Weights of a small GPT-style language model, trained from scratch on English Wikipedia: vocabulary 8192.
MLP neurons of a small language model. Each row is named by its layer, matrix (gate and up: input weights; down: output weights) and neuron, and shows model dimensions 32-159. Each number is 128 + 32 x the weight over its row's rms, rounded and kept within 0 to 255. A neuron's up and down rows have the sign that makes its largest values positive.
After each neuron's rows, "fires on" lists the tokens most often at its 100 highest values on Wikipedia text that the model never trained on. A number after a token or word is its count.

L4.gate86 [183 117 145 111  63 188 119 148 157 107  82 201 118 151 120 115 171 131  82 139 125  97 155 205 150 102 116 162 128 123 146 142 119 115 107 153 175 106 159 137 201  86 112 133 100 119 168 111 142  94  78  95  83 159 129 123 114 183 110 124 109 116 197  78 111 149  74 126 121 193 150 131 144 111 153  83 167 123 120  88 110 162 147 102  53 117 118 138 147  87 113 154 166  89 115 126 131 130 125  58 174  94 157 148 115 137 146 108 138 150  90 170 114 103 144 130 121 115 107 107 116  96  78  93 180 138  63 184]
L4.up86 [126  51 118  78 172 131 165 141 104 115 174  98 137 107 118 148 142 157 109  94 160 109 165 110  99 132 132 101 199 116 139 109 109 174 155 108  72 106 120 102  87 149  95 139 140 170 158 114 146 127 154 110  69 166 216 115 102 122  86 130 146  94 102 135 121 199  59 171  72 154 127 138  47 121  90 145  92 122 156  92 144 147 108 125 111 106  91 104 103 117  81 123 113 116 122 188 150  74 110 143 124  65  93  78 190 210 197 151  95 102 143  89 106 105 155  46 122  89  94  91  84 120 132 163 185  76 122 126]
L4.down86 [ 99  79  76 182 108 158 145 145 159 136  67 156 115  84 158 112  95 183 128  80 143 103 101 124 132 116 113 117 127 122 144 133 173 184 106 117 120 167 176 113 112 106  79  79 100 118 131 112 149 169 133 107 109  86 106 134 114 107  99 130 105 161 130 156 161 152  75 178 131 130 128 155 114 156 178 192 174  86 159 153  69 109 132 146  96 143 105  72 193 174 118 153 157  48 124  55 140 117 108 169 127 151 126 124 131 143 155 186 147 140  71 221 204 213 161 201 128 119 157 125 142 100  87 127 146 143 164 125]
fires on: " =" 60, "ti" 7, "ft" 5

L4.gate807 [169  79 120 110 126 111  75 151 102 115 149 131 182  80 118  96 147 108  81 173  74 126 119 122 143 136 134 136 160  93 106 147  96  85 124 183 119  87 135 169 157  72 137 105 126 101  83 164 106  59 134  93 145 152 123 131  97 112 133 136 119 124 115 134 119 154 105  78 140 148 140 176 154 129 173 186 134  88 139  44  98 117  63 153 126 120 200 187 147 136 158 151 135 124  89 129 163 102 153 125 103 106 155 133 161 140 175 140 104 144 127 151  84  54 138 137  35 182  99 129 123 131  48 117 105 119  61 187]
L4.up807 [114 162  95 138 141 116 200 158 137  57 145  99 103 138 143 174 103 125 102 136 172 154 169  96 114 119 169 147 159 154 130 113 137 104 108  90 171 117 114 107 147  61 111 166  73 123 118 190 149 129  70 143 126 215 153  84 107 100 121 131 156 116 189 128 122 115 127 163 195 118  97 131  94  97 169 139 100 123  65 126  99 159 126 134  86 134 121 150 146 139 160 111 154 162 170 168 178 133  53 100 144 132 112 149  84 126 159 109 145 136 140 213 129 125 130 101 148 125 128  94  57 107 139 100 112 122 125 187]
L4.down807 [117  85 174  76 198 141 147 132 119 126 161 110 111 102 112 132 111 144  92  88 142 166 114 156 173  76 141 118 101 128 153  92 144 123 183 155 122  91 115 148 123 115 146 116 162 134 126 138 131 131  61 177 121 195 154 121 143 146 171  87 154 112 175 159 132 134 116 139 185 148 131 134 130  51 136 105  88 160 115 119  95 104 100  87  72  64 106  74 108  38  45 110  89 106 165 111 147  78 152 103 141 208 190 187 140  84 151 201  78 129 165 153 117 148 131 123 125 159 126 104 173 107  97 104 103 116 158 131]
fires on: " in" 52, " at" 33, " |" 11

L4.gate532 [140  97 139 151  26 143  82 161 116 163 131 133 104 122 141 109 161 112 124 112 157 142 123 117  37 105 101 104  93 163 123 158 173 125 186 127 141 130 134 101 163 157 112 144 141 111  82 107 125  82  71 107 185 158  78 121 106 150  78 150 117 135 162 140  88 105 156 115 136 124 178 134 170 136 103 158 163 124 157  82 127 110 108 121 128 156 143 134 121 134 139 202 101 134 100 184  82  83 143  93  75 113 101  58 162 110 143  75 121 137 127 135 117  94 116 158  84 126 132  90 128 101 125 139 139 152 127 121]
L4.up532 [ 85  85 220 158  74 103 113 117 160 145 117 178  51 122 141 145 145  99 101 104  93 135 154 140  78 111 140  99 133 165 172 140 193  67 161 111 129 123 154  87 109 109 138 154 147 129  88 131 135 111  82 105 121 170 146 186  74 159 127 166 127 113 136 155 118 133 141  94 169 144 159 163 133 101  53 107 171 137 172 137 128  87  67 138 133 154 125  99 132 107 131 185 146 126 135 151  95 131 137 157 135 111  87 102  94 108 131  86  94 148 148 169 139 100 116 195 101 132 115  38 101 121 108 135 118 209 126 102]
L4.down532 [114 136 156  80 175  74 159 121 145 119 127 113  90  95 176 177 172  96 148  80 150 165 159 109 126 116  94 182 129 138 128 115 180 145 173 147 138 131 180 127 138 142 150 114 132 113 185  91 132 136 116 135  72 100 127 192 143 153 147 164 120 106  55 114 156 149 136 147 100 133 137  85  94 114  94 120 168 129 138 121 150 125 140 170  94 123 109 141 161  88 114 133 176 162 218  82 150 136 114 183 189 120 146 140 142 128 112  88 121 124 151 178 153 152 115 173  65 128  81 111  89 130 107 165 133  98 102 131]
fires on: " |" 23, " =" 21, " or" 14, " &" 8, "er" 5, ":" 5

L4.gate1032 [167 125 133 128 102  87 163 138 144 193 115 158 102  93 118 145 113  96 100 100  98 105 119 112 111 127  45  63 102 175  95 111 190 132 137  75 111  96 176  68 141  97 140 121 128 152 118 165  86 135 107  85 182 125 139  95  80 131 102 117 110 170 139 196 108 102 145 122 125 169 171 151 140 153  95 175 125 120 167 131 111  82 138 124  89 170 134 103 165 132 156 173 177 181  87 105 134 126 162 119  84 103 108 124 176 182 100 107 142  93 117 136 150  94 210 127 196 127 110 147 112 162 134 101 137  87 125 103]
L4.up1032 [134 157 117  86  98 184 120 131 102  94  72 119 124 158 125 126 138 158 134 118 117 171 130 191  99 121  90 121 108 110 154  63 143 156 123 132 123 112 116  88 156  80 114 158 109 110 148  69 141 110 170  82 122 148 146 139 150 143  72 140 128 147 151 120 143 148 131 139 134 115 115 118  96 156 143  84 107  91 108 136 142 185 116 148 128 165 117 138  93 138 142 162 150 136 136 152  44 185  94 120 100  78 130  98 163  97 145 102 112 114  71 129  93  81 143 171 128 145  83 130 107 111 141 135 189 124 151  86]
L4.down1032 [132 142  82 102 150 149 151  92 126  87 120 148 128 119 141 101 151 168 164  96 112  51  71 126 205  80 146 131 168 161  99 101 158 226 124 129 108 160 135 105 178  79 132 127 169 114 161 105  59 185 141 130 140 144 136  97 120 103 134 122 121 155 152  89 109 158 121 136 198 133 219 140 187 134 169 153 228 123 125 128 143 202 110 150 115 132 142 126  87  83 103 125 117 132 137  75 132 143 174 188 153 172  86  98 121  61 106 131 120 141 113 177  63  94 142 126 131  95 118 160 134 134 138 126 111  86  82 146]
fires on: " |" 24, "c" 21, "ing" 8, " =" 7, "-" 6, "way" 4

L4.gate1014 [191  78 148  88  51 186 134 132 139  79 100 141 153 101 106 136  95 141  70  90 162 132 185 159 117 138 125 131 124 112  44 172 206 132 159 136 153  84 155 145 186 164  93  80 106 111 120 141 116 141 144 134 113 123 126 117 106 160 144 141 142 163 151 188 126  92 112 125 105 163 217 131 170 189 114  95  91 177 124 190 119 191  83 129  98 126 100 124  89 109  91 103 143 108 157 169 107 125 107  97  93 146 124 152 113 174 124 127 153 114 106 176 103  76 173 133 124  93 143 116 174 147  75  86  98  99 115 150]
L4.up1014 [145 113 160 114 110 134 118 143 133 110 124 145 135 156 167 114  70 175 154 114 132 166 140 165  62 163 130 115 131 108  82 150 121 130 105 103 142  98  77 119  76 128 142 127 110  83 177  89 117 121 118 136  92 134 109  66 154 158 140 102 157 160 122 131 171 154 158 120 137 134 107 186 155 130 116 131 132 176  93 112 166 114  43 229 119  78 139 172 117 131 112 112 163 142 137 144  87  57  88  72 152 102 108  92 133 149 120 123  82 137 138 117 124  67 160 142 159 131 140 117  80 111  95 141 121 217  96 146]
L4.down1014 [121 119  58 151 146  98 216  86  65 165 153 151  99 127 217 112 163 142 117 167 112 134 158 111 166 130 144  91 156 156 124  99  85 167 146 114 132 136 170 140 140 100 109 154  71 164 136 131 146 119  96 151 175 160 131 128 134 108  96 115 113  90 111 123 178  81 127 170 247 115 152 241 158 148  53  80 122 135 174 136 165 111 172 109 115 152  90 116  89 141  99 103 104 127 119 143 100 144 122 142 141 142 150 109  80 129 168 141  94 172 129 159 140  87 109 110 134 131 145 197 137 117 197 142 106 124 150  85]
fires on: "\"" 41, "\n" 14, " |" 9, ")" 4, " \"" 4, "-" 4

L6.gate573 [150 111 106 124 105 143 127 126  61  88 178 196  91 109 108 101 113 152 113 148 151 168 156 167 145 140 122 123 106 138 170 166 156 135 144 106 108 102 113 124 145 181 180 119 110 131  93  72 185 140 143 121 184 133 108 118 163  82 126 183 100 132 168 169 132 102 125 119  89  83 150 120 138 177  75 195 107 127 131 139 123 200 168  78 140 131 104 111 136 176 119  78 114 138  99 128 133  89 134 142 110 167  74 100 159 157 117 147 131  85 134 126 134 162 100 112  67 132 161 162 114 110 140  70 128 147 116 175]
L6.up573 [168 110 157 132 116 131 108 135 108 162 128 158  75  88  89 143 146 137 159 159 112 133 136 139 112 149 145 113 163 169 106 112  95 138 163 108  97 172  85 157 105 129 154 130 159 197 138 134 167 187 105 209  87 124  87 173 124 115 104 169 102 139 144 162 150  86 128 153 174 145 119 132 139 160 101 147 134 152  90 124 105 174 187 117 144 124 147 107 152 140  97 114 127 160 107 143  97 132 152 177 169 117 100 169 114 111 147 140 137 115 199 119 134 101 155 104 148 104 180 110  73 179 128 151 111 195 125 154]
L6.down573 [ 83  60 109 137 131 139 165 173 133 146 130 129 108 124  51 135 123 123 124 102 171  78 110 196 103 126  82 107 146 166 125  66 112 151 172 152 132 160  63 136 105  76  98 164 158 174 116  83 104 186 112 139 126 134 159 168 175  97 110 154  92 123 102  97 195  99 145 111 161 144 124 199 200 124 111 224 142 134 145 168 156 106 171 136 127 136 119 127 160 125 114 171 165 186 163 107 133 155 191 148 123 101 149 148 190 116 122 114 170 148 141 147 104 163 131 107 203 117 164 138 155 178 159 111  95 152 131 127]
fires on: " \"" 47, "\n" 15, "\n\n" 14, ":" 7, "," 4

L4.gate906 [152 115 184 123 108 134 144 163 116 163 152 153 137 143 133 146 100  84 129 136 131 130 148  98 106 214  66  87 216 132 113 192 136 163 137 140 126 139  89  97 130 143 159 162 116 131 101  45 123 128 151 134  70 135 175  83  82 138 140 161 129 118  93 130  90 128 186 132 161 110  91 155 104 151 137 110 131 209 121 146 148 127  64 146 195 144 136 162 126 124  95 133 139  78 109 118  10 199 140 114 137 113 135  69 177 156 142 171 112 115  76 148 116 162 127 126 116  83 121 123 165 197 143 103 135 139 135 112]
L4.up906 [138 131 113 108 184 118 138 119  99  64 101 106 103 163  89 121 108  64 152 164 111 157 164 137 182 132  66 147  85  90 135 113 107 105 105 183 100 113 125 118 137 153 133 144 127 124 201 173 142 157 121 136 116 114 152 151 121 137 130 127 123 168 107 201 153 102 110 130  89 154 133 155  89 168 113 202 131 101 158 146 134 177  90  79  95  98 109  66 136 134 124 148 163 132 104 140 168 136 155 153  85  68  78 102 149 105 102  80 154 152 108 120 137 161 129 183 150  92 132 146 137 115 150  72 142 115 133 150]
L4.down906 [166 105 113 132  77 123 117 130 174 106 141 175 155 103 158  57 118 114 122 103 140 136 160  81 161 103 172 116 166 131 148 149 143 132  88  66 174 150 134 175  72  76  71 128 108  95 182  90 150 121 199 139 133 162 130 121 124  98  86  80 159 128 166  83 149 145 106 109 147 127 147 161 136 171 114 110 121 141 172 140 113  69 140 137 140 150  94 145 141 127 130  70  98 142 117  98 159  52 143 120 163 130 139  94  96  99 140 171 108 117 101 113 143 131  88 190 139 147 133 104 171 131 148 176 108 124 119 104]
fires on: " and" 28, "-" 18, "–" 17, " &" 12, "," 10, " /" 6

L4.gate354 [127 112 155 139 141 120 115  53  89 117 117 131 136 117  90 130 132 105 115 114 196 183 130 116 147 178 156 133 125 130 112 108 122 148 121 110 141 144 134 132 154 121 110 158 152  82 143 149  68 129 158 122  92 102 109 120 118 149  97 168 134 128 144  90 140 172 114 167  99  52 170 157 139 135 155 152 127 130 101 125 106 148 100 116 116 112 143 142 165 107 160 130 132 129 124 125 104  79 159 156 125  45 102 111 150  76  93 143 158 126 113 118 114 135 124 122  82  37  95  95  93 130  95 123 156  98 163  82]
L4.up354 [169 122  90 114 159 149 148 118  95  98 111 140 132 124 158 162  93 154 112 120  95 113 125 120 122  90 132 129  89  57 126  90 131 131  90 141 143 108 182 145  63 107 240 145  98 124  66  67  85  98 142  99 132  98 114 119  89 152 119 114  47 117 143 114 154 146 149 162 124  93 133 140 106 186 112 113 147 133 140 155 174 129 199 124 131 111 159 167 138 126  60 158 146 124 141 151 132 143 128 133 100 112  47 108  84 121 168 136  98 161 152 153 104 116 150  75  90 108 156  83 129 164 125 114 103 124 145 151]
L4.down354 [149 160 116 100 130 120 152 116 117 113 102 170 151 109 164 171 160 161  81  76 103 119 154  83 176 152 110 114 128  86 118 132 120 176 120 141 110 101 124  89 106  67 183 127  91 135 129 164 120  97 139 102 114 114  89 120 103 123 150 163  88 147 150 140 142 171  84 134  90 114 138  76 135 167 137 113 100 204 123 147 104 169 105 115  98 131 133 177  93 110 131 113 135 101 203 140  85 130 165 141 164 136 137 143  96  90  97  79 121 119 116 106 173 149 185  61  93  94 184 116 139 129 118 104  87 103  56 167]
fires on: " |" 63, " —" 7, " 2" 6, " 0" 6

L4.gate1217 [107  86 142 128  99  80 104 115 161 213 172 108  65 144 133  99 160 192 102 182  95 154 117 147 116  61  99  82 115 150 109  88 171  88 173 166 133  55 117 101 128 150 139 141 129 155  38 162  86  75  97  89 136  91 113 203 153 144 115 139 110 106 168 157 115 118 154 121 131 137 134 153 140  92 120 117 126 113  48  95 119 118 102 157 175 150  71 167 204 148 123 172 115  90  83 136 152 109 171  91  82  91  87 100 131 130 132  86  86 188  38 128 130 105 189 154 135  72 132  91 134 110 123 147 179 124 152 159]
L4.up1217 [158 191  67  93 177 142 127 115 109  73 110 117  33 122 119 125  79 104  85 110 139 115 148 113 198  99  85 129 126  41  81  81 113 169  88 149 197 147 118 164 211 161 122 126  71 150 152 141 102 144 140 170 101  76 126 160 139 157 114 128 172 145 102 164 154 162 150 135 157 125 150 156  85 137 163 208 128 101 123  67  77 150 123 129 142  32 109 129 104 153 111 117 142  97 108  94 141 120 125  90 116 163 173 138 107 157 208 112 159 147  98 164 108 148 151 111 140  97 115 110 117 161  87 141 126 143 119 118]
L4.down1217 [136 133 110 116 154 174 181 130  97 139 151 135 145 144  84 123 105 200 150 124 180 136 123 193 175  83 144  81 166 104 143  87 111 116  97 114 131 176 125 189 140 135 120 120 119 124  88 145 138 111 111 112 128 148 145  99 124 149 130  77 136 142 105 149 102  45 112 144 150 134 101 189 125 107  75 117 115 105  96  58 154 180 101  89 129 125 103 169 121  71  95 110 163  88 121 120 125 197 151  91 108 163 138 101 108  92 156  96  77 135 141 132 175 128 168 137 144 152 126 127 185 146  87 127 141 189  86 157]
fires on: ":" 47, " |" 35

L4.gate122 [131  54  62 155  71  81  99 158  75 138 158 125 144 179  97  96 121 194 129  91 147 161 108 117 158 134 158 193 132 111 106 158  99 164  82 148 140  82 110 137 146 113 144 121 155 145 146 155  94 101  97 125 140 160 105  95 140 117 214 137 138  30 164 115 142 155 126 176 153 112 112 178 116 140 184 115 155 229 136 122 175 156 156  95 145  87 143 135 135 128  98 121 164 117  81 125 150 100 143 111 168  95 162 111 103 120 132 141  53 138 173 120 144  84 107 138 105 117  66 111 139 129  86 118 136 109 154 120]
L4.up122 [166 186 109 141  63  74 114 153 115 119 116 149 160 106 115 138 147 172 140  98 228  89 161 183 122 183 121 108 129  86 137 195 160  44 116 154 102 192 139  78 187 159 103 117 102  85 120 135 166  91  59 143 123  91 142 106 126 113 151 173 143 100 133 123 110  98 112  75 103 146 175 137 121 114 144 142  95 176 143 157 136 160 122 157  89 118 148 161 121 116 105 159 131 108 133 150 140 150  86 135 137 183 105  59 125 133 180 139 150 136 167 170 140  83  99 137 181  78 160 124 176 160 144 115 135 139 140 176]
L4.down122 [ 84 177  77 153 130  96 170 111 157 162  82 153 162 112 124  80 132 139 152  83 153 161 127 114 108 107 176 115 126 174 131 153 121 136 135 130 120 162 117 195 159 101 118 121 144 119 190 123 180 153 116 116 111  83  98 118 129 100 153 203 151  81 101  63 209 158 130 187 163 174 159 184  88  98 194  74 129 152 145 162 105 101 112 113 194 130 141  82 107  77 166 119 154 128 114  70 112 100 139  95 126 142 171 130 117 134 133 132 144 164 123 172 142 113 109 148 138  85 109 151 144  99 121  84 148 166 152 132]
fires on: " |" 92, "|" 5

L4.gate363 [144 129 117 143 128 148 120 174  99 115 162 114 127 124 117 130  63  99 172 138 124  92  68 162 156 184 106 112 154  75 125 146 132 122  89 128 100 132 119  99  86  94 147 115 176 160 121 117 136 111 108 125 120 100 150  57 148 116  62 149 100 136 173 126  92 170 134 180 122 114 106 169  88 125 131 148  89 153 192 142 137 170  92 157  65 145 170 179 134 108 172 121  88 143 151 142 132  98 152 123 120  83 131  87 105  37 134 148 123 137  54  73 178 121 120  75  98  65 114 127 102 124 161  88  84 163  99 144]
L4.up363 [100 113  99  76 163  72 167 149  98 171 141 143 201  75 132 142  84 135 129 176 134 113 197  83  68 101 160 125 148  76 152 104 149  90  71 139 159 167 174 141  84 125 137  97 124 145 116  97 166 190 148  94 162 136  97 118  98 110 148 137 100  61 160 168 141 162 111 126 100  51 168 100  97 145 178  87 143  76 138  90 111 165  75 138 165  49 145  97 166  91 121  63  84 116 171 194  92 131 163 109 188 124 161  88 106 124 102 117 152 157 162 128 193 120 134 114 125 153  72  93 154 138 154 196 171  89 115  63]
L4.down363 [163 111 110 131 226 153 111 128 162 152 115 146 182  68 129 168 112 156 131  99 160 133  82 128 128 128 172 113 120 113 140  66 139 138 139 150 100  85  81 147  78 110 115 105 180 159 191 147 105 126 101 112 125  96 137 164 134 146 129 145 114 155 136 147 162 134 152 135 115 110 163  74 127 103 110 117 130  68  96 184 151 172 110 129 146  92 115 173 176  88 109 142 139  94 207 162  70 162 122  86  88  81 112 108  46  85 131 107 111 160 122 139 170  97 146  64 150  56 183 149 149 120 107 133 133  86 143 152]
fires on: " |" 21, " 0" 11, " his" 11, " 2" 9, " (" 9

L6.gate459 [193 141 195 108 161 139  72 129  75 113 149 150  53  57 131 134  84  92 162 172 178 113 136 141 116 146 119  81  98 122 115 143 158 126 179 156 152  34 136 167  64  99 131  99 138 136 142 146 140 114 116 100 157 138  70 129 132 162 172 119 128  96 106 145 138 149 110 111 149  92 143 152 142 154  88 129 150 150 118 119 152 227 121 122 110 107  91 159  63  87 117 150 165 155 135  82 109  78 130 165 148  86  97 117 135  96 118 173 144 113 112 106 158 111 140 137  58  66 159  97 166 144 128 178 131 125 161 153]
L6.up459 [158 168 136 117 129 228 108  63 118 141 138 158  64  80 126 131 157 133 132 120 156  90 153 132 120 109  32 124  53 157 135 140 120 102  87 127 148 145 135  78  60 142 134  96 126 158 185 138 127 108  43 152 149 160 187 136  96 122 157 115 155 137 170 109 167 132 134 141 140 134  80 147  94 109  83  97  91 161 143 183 156 135 106 132  96 143 110 118 146 154  94 128 175 108 180  96  93 137  49 113 152 111 121 144  79 145 105 146 131 172 146 169 125 119  96 137  78 153 129  74 152 125 128 118 167 149 149 144]
L6.down459 [141 141 106  96 110 160 113 119 120 136 104  98 127 111  98 132 163  99 105 109 120 135 146 146 137 146 128  81 136 144 118  80 101 140 121 157 200 125 116 147 121 191 169 136 115 122 120 156  80 130 156 128 129 176 198 105 105 166 109 123 152 107 172 143 135 115 114 104 207 130  82 136 149 104 113 153 150 173 109 179 140 124 121 104 153 102 184 105 153 159 120 145 127 124 149 117  93 144  37 119 148 160 144 124 133  94 136 180  62 145 105  79  73 147  72  91 167 206 104 122 105  91  87 129 174 130 175 100]
fires on: "|" 59, " an" 10, "," 4, " |" 4

L4.gate148 [100 107  89  82 164 163  93  89 142 187 130  92 117 149 197 122 136 108 143 132 153 127 155 142 114 118  69  91 159  87 173 109  67  76 158 143 152 117 146 189 108  97 114 105 152 106 155 154 124  93  89 156 139 118  81 102 121 167 159 103  77 154  82  39  50 100  94 110 108 124 157 146 142 174 117 152  94 147 161 142  88  88  76 143 133 155 222  81 135 181 152 103  98 197 118 151 116 129 131 130  99 143 162 142 139 126  88  94 109 126 117 156 163 157  79 163  95 143 128 129 189 141 123 191 135 130 129 181]
L4.up148 [144  84  80  70 130 189 153 172 123 111 119 114 177 150 134 121 158 202  94 173 124 176 111 136 167 178 118 161 152 136 119 128 123 127  51 158 108  91 131 160 131 128 101 162 144 111 119 117 159 130 100 115  76 132  98 106 147  66 146 124  69 120 139 114 150 139 101 178 180 141 113 132 137 113 158  69 123 132 125 157  87 119 137 114 109 109  26 129 118 105 105 110 143 176 157 152 141 117  83  74 192 119 122 113 130 155 144 117 173 193  82 115 142 113  65 145 169  65 163 115 151 104 105 168 164 227  71 130]
L4.down148 [109 152 167  81  80 147 147 153 107  97 120  99 141 233 131 117 191 106 113  97 139 141 150 139 146 106 180 104 103 106  92 113 165 155 119  91 130 119 139 124 104 131  43 100 198  83 158 105 174 155 116 141 111 118 161 120 140 109 130  95 107 139 114 118 148 156 157  58 193 126 151  71  78 128 112 125  95 179 122 128  78 137 161 180  79 119  75 122 154 101 127 168 162 118  76 113 106 156 140  94 143 166 159  95 142  73 138 139 148 155  99 133 199 163 125  97 128 166 153  82 119 129  72 155  99 110 146 125]
fires on: " in" 38, " of" 17, " at" 10, " (" 9, " on" 7

L4.gate795 [ 86 123  90  98 148 118 192  93 124 149 150 144 104 145 118 140  81 121 131 104 125 112 147 111 115 160 140 112 178 141 129 131 149 163 153 132 164 147  98 122  59 103 164 144 142 136 132 115  65 125 154 162 166 118  42  68 168 133 114 101 143 135 210 108 131 157  95 126 110 106 119 111 173 127 189  92 148 132 108  80 134 134 164 115  73 124 119 171 122 114 133 117  62 130 164 141 111 159  81 112 128 102  54 111 177 168 162  79 129  97 107 161 116 128 195 132 118 143 122 114 145 130 158 139 160 146 175 102]
L4.up795 [ 96 125  87 149 140 147 171 123 196 117 137 139 127 161 112 160 134 121 143  75 122  77 177  76 109  88 161 114 129 122 147 129 111 116 163 104 185 157 178 157 101 166 189 157 142 119 176  99  41 106 118 145 145 121 112 107 123 142 138  96 111 128 192 117 128 140 118  98 122 118 124 208 116 129 199 110 159  82 181 125 112 121 141 149 126 168 130 183 135 110 110 133 184 140  89 112 138 136 103 200 187  94 103 182 118 171 192  87 123  84 119 161 113 149 182 132 144 123  99 108 124 158 103 144 172  96 147  63]
L4.down795 [136 147 128 163 114  76 127  94  94 165 226 105 124 136 157 132 162 122 148  94 119 109 133 160 175 115 160 117 149 122 122 129 132 123 162 173 123 149 117 117 211 119 112 116  56 125 131 203 155 127 133  94  18 105  93 105 110 124 176 169 162 161  40 203 157 184 112  81 124 175 122 125  80 133 131 178 104 119 182 129 141 113 129 123 128 149 105 156  80 147 125 116 206 135 136 126 121 163 176 170 174 144 213 110  74 111 120 162 136 150 130 132 150 125 118 168 174 107 135 120 165  73 217  88 120  73  95  98]
fires on: " |" 29, "-" 14, "y" 5, "ble" 4, " 0" 4

L4.gate1150 [175 131 125 127 114 169 138 163 100 184 117 141 126  82 157  98 157 135 144 170 140 149  85  53 144  98  90  94 150  75 148 141 176  90 101  92 123 209  94  63 133 101 145 179 157 132  96 158  66 124  82 133  76  93  99 197  72 143  76 142 158 122 165 136 118 126  95  76 121 140 126 102 158 148 110 129 126 130  90 132 100 128 152 143  89 133 113 172 120 104 138 133 122 102 123  93 187 114 161 137 101 136  74 121 129 192  97 176 160 126 120 173 202 126 166 159 157 120 132  83 104 132 139 118 100 127 118  60]
L4.up1150 [137 105 143  78 143 155 129 133 107 148 116 143 178  98 138 119  99 141 161 186  82 114 164 157 127 107 104 126 173 101 132 106 116 161 192 153 188 154  84  70 116 166 183 199 126 125 139 150  84 156 149  95  77  89 137 169  66 128  81 135 115 142 122 173 145 120 127 103 170 135 170 130 101 169 163 185 146 136 130 150  94 162 108 186  93 163 164 120  91 134 119  63 202 111 119 113 119 186  97 102  87  92 135 139  87 153 113 148 178 165  86 147 137 117  81 122 154 133  83 132  97 127 107 105 192  41 150  86]
L4.down1150 [125 135  75  98 163 118 112 129 149 145 105 102 143 130 118  60 101 148  84 176 172 115  87 159 138 100 113 133 190 162 112  77 117 137  87 203  96 139 136 129  58 128 136 114 151  98 128 135 107 106 146 116  71 153 126 127 124 145 134 120  64 118 152 132 115  68 136 140 192  98 113 132 165 182 119 111 149 145 124  98 176 148 148 117 168 105 143  96 122 111  59 116 147 127 144 177 157  93 133 120 101 132  91 122 142 132 149  57 152 136 145 180 128 149 147 120 173 142 174 172 167 207 125 121 127 144  64  65]
fires on: " |" 59, " play" 6, "-" 6, "s" 5, "ies" 4

L6.gate11 [174 152  95  92  49 127  87  90 138  96 116 225 126 103  84 128 155 173 119 128 165 157 169 165 146 151 138  69 141 149  99 177 109 123 141 156 111 106 130 103 129 165 101 123 102 159  90 103  86 150 140 137 151 155 153 100 109 130 117 124 112 144 139 192  85  88 113 134 100 183 146  74  97 138 124 151 152 140 159 137 160 162 121 170  83 118  90 144 150  96 101  84 141 143 120 145 170 132 126 100 105 150  39 166 174 143 112 144 133 105  83 119 142  94 118 131  85 136 138 129 117 110 138  67  87 136  99 196]
L6.up11 [186 156 123 135 125 141  97 148 136  89  83 160  76 158 129 123 113 155 137 131 181 149 152 149 127 174  90  96 131 124 138  72 115  91 163 110 106 203 129 128 136 113 156 152 108 174 148 106 128  99 142 160 147 168 115  88 143 175 126  96 108 159 137  81 145  90 164 163 139 214 126 110 148 171 123 147 113 138 131  90 139 127 124  62 156  49 167 145 115 128  63 101 158 159  93 130 134 157  92 132 193 170 139 126 159 185 142  95 139 194 142 141 139 147  96 174 148 138 131 127 159 134 162 121 116 114  86 123]
L6.down11 [130  67  87 119  68 153 116  81 130  92 143 176  67  86  81 168  94 132 106 136 179 110 128 101  94 139 117 142 129 144 107  22 126 126 199 205 149 103  94 153 113 114  91 146 135 150  81 145 140 145 191 131 127 127 185  86 107 121 162 140 104 120 106  77 134 113 139 119 188 108 142 246 144 141 100 180 100  86 152 121 186  73 114  95  91 126 104 114 120 127 114 107 157 134 127 143 107 171 184 169 134 161 122 132 104 139 149 172 131 119  55 118 129 135 100 110 146 146 150 115 183 130 131  94 103 154 165 116]
fires on: " \"" 38, "\"" 12, "," 11, " (" 7, "]" 4

L4.gate783 [112 183 108  94 112 162 131  99  90 147  79  89 127 140 112  97 219  96  80 153 149 116  89 128 149  79  89 166 149  94 148 177 185 142 113  84 115 176 144 125 104  80 141 149 166 139 167 132 167  85  89 193 104 107 120 108  94 174 115 136 147  79 118 119 108  89  96 178 124 141 106  57 129 190 126 154 145 121 169 123  75 161 125 154 104 149  76 165 124 127 119 102 155 177 109 144 122 125 191 119 127 171 124  82 137 150  92 145 135 157  93 160 146 138 163 208 164 113 105 182 131 118 142 186 139 166 139 156]
L4.up783 [123 141  84  69 144 102 176 138 170 113 166 112 155 146 166  84  95 199 135 185 138 109 122  87  84 156 188 175 188 121  97  88 177 125 158 141 160 135 168 127 117 115  76 143  82 130 126 121  88 110 193  94  69 114 161  81 160 121 181 154 157 109 106  77 114  97 138 117 104 130 136 108 161  84 155 132 161 112 156 152 142 114 111 141  60  87 167 135 132 151  71 143 145 153 142 131 121 124 156 108 107 104 229 231 202 144 154 156 144  97 102 115 144 152 177 132 109 156  71 129  75 104 147 156 114 128 174 145]
L4.down783 [165  74 145 135  85  85 177 122 129 146  97  99 105 182  96 100  98 172 139  98 120 170 134  21  57 131 160 126 119 152 123 110 162  89 157 107 176 129 119 114 134  75 137 102 175 147 143 118  82 137 171 131  64 129 160 118 164 139 101 156 130 126 161 140 125 115  83  98 138 192 172 107 142 110 139 122 189 140 161 188 155  91 122 141  86 107  64 118 121 146 159 200 142  26  84  76 209  75  91 119  90 126 196 119 117 162 143 110  99 167  99 126  65 158 101 158 188 137 107 155  95  38  65 110 140 112 102 139]
fires on: " =" 46, " life" 23, " Cast" 6, "S" 4